MLP neurons of a small language model. Each row is named by its layer, matrix (up: input weights) and neuron, and shows model dimensions 640-735. Each number is 128 + 32 x the weight over its row's rms, rounded and kept within 0 to 255. Numbers have three digits each.
After each neuron's rows, "fires after" lists the tokens most often just before its 100 highest values on Wikipedia text that the model never trained on.

L4.up323:112093095129107095113121113045120104129090098103186119145172146150131150188126130121160143138089114121138144118120164148107105155079101086144174099141151086136154193147119112085152109088144136152116095155090205110147101108148197110145131126092139114125100202099131160138160141144165122122
fires after: " |", " the", " his", "'s", ";", " from"

L4.up3438:159116143173083160107178137079094115158122061162065115123140088158165145091121094059085142070099161148163140091124143100127122072154106166137130112110129157153127098170140144134118172141151089078134059094125099144200174124142165139138120053138199109162136114108089130188130105113098162162
fires after: " G", " g", " T", " U", " tem", " Y"

L4.up1088:118118042147097111100098151118098172154114125124147128162164096196123134167085137146161141117062113156166149212145169122135084131170123118134130112135119115163132124177131090187137073104125116107190139136085129112113165140213098143156148095115079132182129185169116102147165173103109148109
fires after: "b", " Ch", " Z", " cl", " sh", " S"

L4.up1292:124059103121154109099122135106128147147112141094097108160103150109089150140158135112143107127104141130137198135176119188101182070177174128129160132120165120136145117092113113093203150060146161121126099066069165135180153075106127106103122119174131145128121094140127078135082123106112126084
fires after: " C", " J", " P", " c", " Z", "P"

L4.up1975:132119082114123127129168157135134105125121093162153144085093115173105144225078178080171051101133117138121149140122094168136103105161080111090160075084091124132129143096134085122136119135127125114129120160085125125099108101129062083112109058150143147134144065155053091100109123110128152144
fires after: " V", " S", " \"", "V", " v", " Ve"

L4.up857:126088113117115125122098096135137094143076141163103133087092130115166180129105142097177086108151129162057141058124083141113102074183106092104069132164087152117099115084094151144136143147151134152149068076145168113106109139166125132120174111124085169162154130124145133166123147112117148181
fires after: ",", " |", ".", "af"

L4.up2431:080185178190140152151134169125087089163130121099121153154079124144093127136200105087101140150134116179112122133108137119090104091150170147124202085126141056122151104153141110088112158146146155169105168150088152090210138114122181157113123085147154147183175173077110131175097142126136138071
fires after: " in", " m", " the", " In", ",", "=="

L4.up964:118154140123138147142080122161121108115146153135094106148127136082171134160072134175069125111135172129064126117105076120090129180152120090193159087132177101090159148093164139099150090148097116059120135118101089106092140133113143182056101118170162091168142127142169150144178131176140134158
fires after: " B", " b", " F", " f", " t", " T"

L4.up3194:141136141120147093121151075176121152114085139025096140085204156164098126117094091083148113207098141069161099103055089115132115190119143111097090107159111092136122111145085147133166148181149116108139075164141113197112092140175111131138109119136111169136105090118104119157151146125144143141
fires after: " was", " is", " became", " People", " the", " as"

L4.up854:152111137166147149119108156151121125125110140143122159158148148085201191150145099105132112156100132123169114144126138104118148120111113106134184112138130145158098126017105069138165144107122175080122143130165134129086132129114110074175210140127140121099146071178213137084152129136179096147
fires after: " P", " B", " c", ";", " K", " C"

L4.up1256:130114077104199146117177188227103179128140145149101115112106040120157148096120150143140085128145172029192165105102113138132094101167100095144109080184121136147108140130124130139111149163147111171165122088143112092139115088157117103154060112165179114164125119218132088088109173108126126133
fires after: "In", " Al", " All", " In", " al", " in"

L4.up966:123129144112120128132084071138135166165170113109130164130121133109099138136101109099186112123122150172122133158061147088118135131163064125125131173113044105125129108132146101127152133152141097187135095136125115150115121098144094147145073074132189113116133088154156129169126050137174174105
fires after: " \"", "-", "W", " Be", "\""

L4.up994:096101093129141177135116103142124101102106068114105118099105141039094086183162146145111107111136126156098126129158170067147128105083144127106100137119129143086124168041141134142140163112092121156097128126121156107134121104111048124124132198165095176143089138132152103125128147134118102056
fires after: " |", " for"

L4.up3092:071149137162116137122097138137136152121150079106106108148111135158138113140156128171103135127185111115100150116110128145084121161106148117143119175128151105220174160157170158106107121096127156176093112156120154055163109119145086147114165099118147134137115110106135165091128146105119149127
fires after: "-", " Al", " al", " medal", "Al"

L4.up2120:197158104107132125115139126134154112122093143112111135158053137107118116165182182161190085091116150134097182129120153187110121142119112122041091082120142121124171143158160092114100100136137100172129109135041120128152109128150144152128123143145158133104131058180101129104163114136141170093
fires after: "-", "–", " to", " (", " \""

L4.up3686:129118100168109029168113130137128196172094144178131152113085094146104139140100136140183111121143104119112099149114130102097063144114131145097085077090125131134105128116084092114081116147194118195117157117070099104141123108106113200109162176144130127139206109107069088082106137121162142140
fires after: " E", " El", " in", "f", " H"

L4.up921:112093112161075138104125163132075120140103144087095186134140108182123105103135163142106187117113117124118112151072152102130131104103102080203194120156111159143089139099105190144100129052078154119120092148134105126099078159183099078142183107131115103084090113153140075133146130126101182157
fires after: " |", ";", ","

L4.up1570:129145099158100115178144144110120171154121114150112118126090083092115094114092129122128159151098104180127153122129161132160099187136103067137081171115141140160093101164172069152093117124125055083093109161023074021139130118169063128143131112120119112118135133179128057131073115152129072057
fires after: "-", "s", " re", "re", "f", " In"

L4.up2712:106139128114119100100162135150145074142115087090137101167106150189221124164192076094126188143107147120146090117120111161151119181120140138121149097117145050089171150141148174119126157088106096152170084149160113112069177135115140150188057168199160212150057137091180150126134074101079077200
fires after: "–", " years", "year", " its", " time", " age"

L4.up353:095083122120109130137132087097114086122099109119152144129152127152151121131102090172140148132167190140131109065120102108130056134075144146106138082103132094172097188166077116170143133095088133141100178132133186128147107153141146078130118155173032072064105114181123117160075120161165127130
fires after: " |", "–", " 1", ")"

L4.up3036:157107109089117125137160143136074093077163118175100148096081126128188210162155080120112207125102175173093116093113116088120163186096145144110102029174112154097159103152204102143130143134151133101076160133135138060104104150073108123100107119143129084115124113162160100124093155130109167184
fires after: ".", " out", " re", " Ar", " b", " or"

L4.up2848:135135121111170121166121127098100112153154142161133124189125121090122163102077100105095152167137082110146192181127154082101151151122122114077172134202079095143138117148145126117139215141157139124153078150132112129139167151091147109136129119146119132068139169121176129172059159131137113174
fires after: " |", "."

L4.up1406:119133118170140141098118124103183181165120145074127130096108076128174130140070065180159178105128151180123127135081084199124132114095126157129066124120129133129117102126148062132122070188126159112119135139149146125136182105123142161081124122154105065135129134133080096116152085130127125100
fires after: "-", " S", " A", " K", " Sh", " a"

L4.up3293:192174137118149138133096146137172096164146126167130110119160190106133113152195148138139106051142154135097107092130144090141128136088097178128142109125046121118156098120058131148144147130098118173155154109107134196121081152134120109155142139183122069140161189158101083097077124186122129108
fires after: ".", " .", " $", " 0", " d"

L4.up276:089109138098138115096152143106110178133125046177086110119111101172133085075106141106164131119097117120178148084174112133126103153138100101098139101152138143182183180111075149132136102059080129063140132157063164101068164129091132131121140109110175061099160196145121136171066154058167202128
fires after: " T", " K", " Sh", " Y", " al"

L4.up3298:112151129138206148110099134061087119109153130131111140081173135078121160185116116077094087112150105163120146115152146111130200061178083161110123152175159152095163104123084139161134086172158132137143114148158153150116145081084073120149136130100174074065190085094125096156086133103062119132
fires after: " |", ";"

L4.up1851:087104123166118101139096195110126145053154125118107082130059126182162106089129136084110132091156103106130162136139133152136176053101141142195063105154126139076159110085157095124172118084115163137104127143142146160155151150137152083100121125142119152118143116075136085121098150142136160100
fires after: " B", " b", " n", " N", "B"

L4.up3509:104126080122144143138147146096104147129164155167109132108180105111212061123163108123171148150132081146077132132080127096089114156134125129142112113113122134133132129090144113167151139171118083131176078112176100098076149113152119134097140140091163135120091138059166095152098169115129131137
fires after: " f", " El", " el", "f", " F", "F"

L4.up2912:163169155119158159160104099137089130155141176156142114146093087170203177054126167077130123093165138126092173088119090154093095127109134093145165142130105121122080136103170138148150097136157142085083124126118114132117105096138094142105111113157148108175104138123141147098064147124103164109
fires after: " Al", " al", " non", " World", " Arch"

L4.up1893:084140081169162102094134096159119102127092128125082132152119126175150138129100136133154048132035104066172097097122150106114203133081135129155118125176133114150139129092170112143159113104177155120109098139125120111136120119179123162185122176168080064143192136148119154071175087140110151082
fires after: " the", " from"

L4.up1330:126120118170111125136156140092156160135097124143160092184089181080070140101123111143134139193127148065121185079150074113115106106170103112101081093125072149117185169064111183136121094108167119130190125096137107137176090151159068124157116185111137154113116126161085151186125144113102114188
fires after: " the", " h", " H", " Time", " Ch"

L4.up1899:118103134076149138105099124157130113124124075095097142130204115130141159169155064099077157164186122174123136153120114126134101116143108161152088147139172209158145089071130150132127143079131181113111129113152083168112151143146150157094134108119155094132130143149184189062100161206143110178
fires after: " hold", " ", " a", " 1", " at", " A"

L4.up3236:108161152111156102133124121086154122152115160111159161048111142167120069128110169160203144116087086173124066133169133084104093139158096062072118131116125127124193151132070123123149085060113113107155111155169153163118122142160154121076146099133094101092188149136156076116148078123147165149
fires after: " the", " his", " its", "==", "|"

L4.up201:109094064115141156186078119154095086138182144093105093130175080104159060168147106069137087099156090200179085157062163117094173123047086138152153045148098150128113137103125168191187138105133153065134176140137082169192185169053050139089117140122137094103158059103116091129130135167183105166
fires after: " N", " Mac", " V", "N", " n", " v"

L4.up2631:147092177127132170062102146104114114137075085088114148104109124136144121088148133118136149120083099147133166148069170193167099114139074091145103076118127081088148098109087156084176136162099112172152105141159154124096102144157092152124092097136184136107134141122173139136169138106119060086
fires after: " the", " The", "The", "the"

L4.up1685:172165098119090122073142133091112128191126152167196083095160109070159134134093077170093166143166132092111118163108125093171121117046178083148108151123106147157190142104078060173134100061065113101119132076152175087122137122060119144157100084144188138116131075121145104123127140146109162131
fires after: " C", " A", " S", " T", "S", " R"

L4.up1716:148156112208129135159164185167132180136101158143190173112088124219134167131129181082044161077140155151127116094155093109124134126137152072154101109161151129162141137114091138141125175094139156057099057159129070152161167118144088030082173116158095117136115097151070090131139125133142158159
fires after: " Bl", " B", " b", "B", " N", " Cl"

L4.up2735:180144135131124147162116135170133117158110119106145181042153140148138158111145117176115098109050105127149078120177136045092154100096080058138131131105068103070139116068081159158159137132144146122087055121130110157125169114079155091066117121108127155152107096143123164104093126132086084122
fires after: "-", " the", ".", " The", " his", "'s"

L4.up775:162138131141111168101178110138157159146134094106147153143109079151169114164160187139079132147099139153143117162170153103112141095099117143117134131074173095150098080156126131114065143093162115094065126154184093203154125095186137139141166131099128126152078148124181160111148146177154107123
fires after: " the", "'s", " his", " a"

L4.up1870:079101186106127106142107097150132124132160102122155113108125131124124158171156178106129182159124128173100165092100154138135122137128100185132100130083162140159127106125079094103078171101127156143113151132094095100126124100125138166101124061102175168137144160094121119149144112137105131124
fires after: " of", "R", " in", " |", ",", "/"

L4.up3162:072152142127141191110173075145075118182105185133125115109161122146117149084080139126177172194176148124124085140196153063119088115139087118089131106177169179155124085143181069156144134155095106091137119138181157142174144094134115131135094127184108135123130159093124082072141175068115127161
fires after: "On", " On", " on", "beg", " (", " Th"

L4.up2589:089147146164117100113142148109099093158142174133077106099147134166160099116145106215154181160090106139168108108089112162086149116137105128153086117142090132153140175153132127065123146143057179105161153119109103152155158154148087139118122147138118108169127113142118117152131083150176176138
fires after: " G", "g", " L", " g", "b", " f"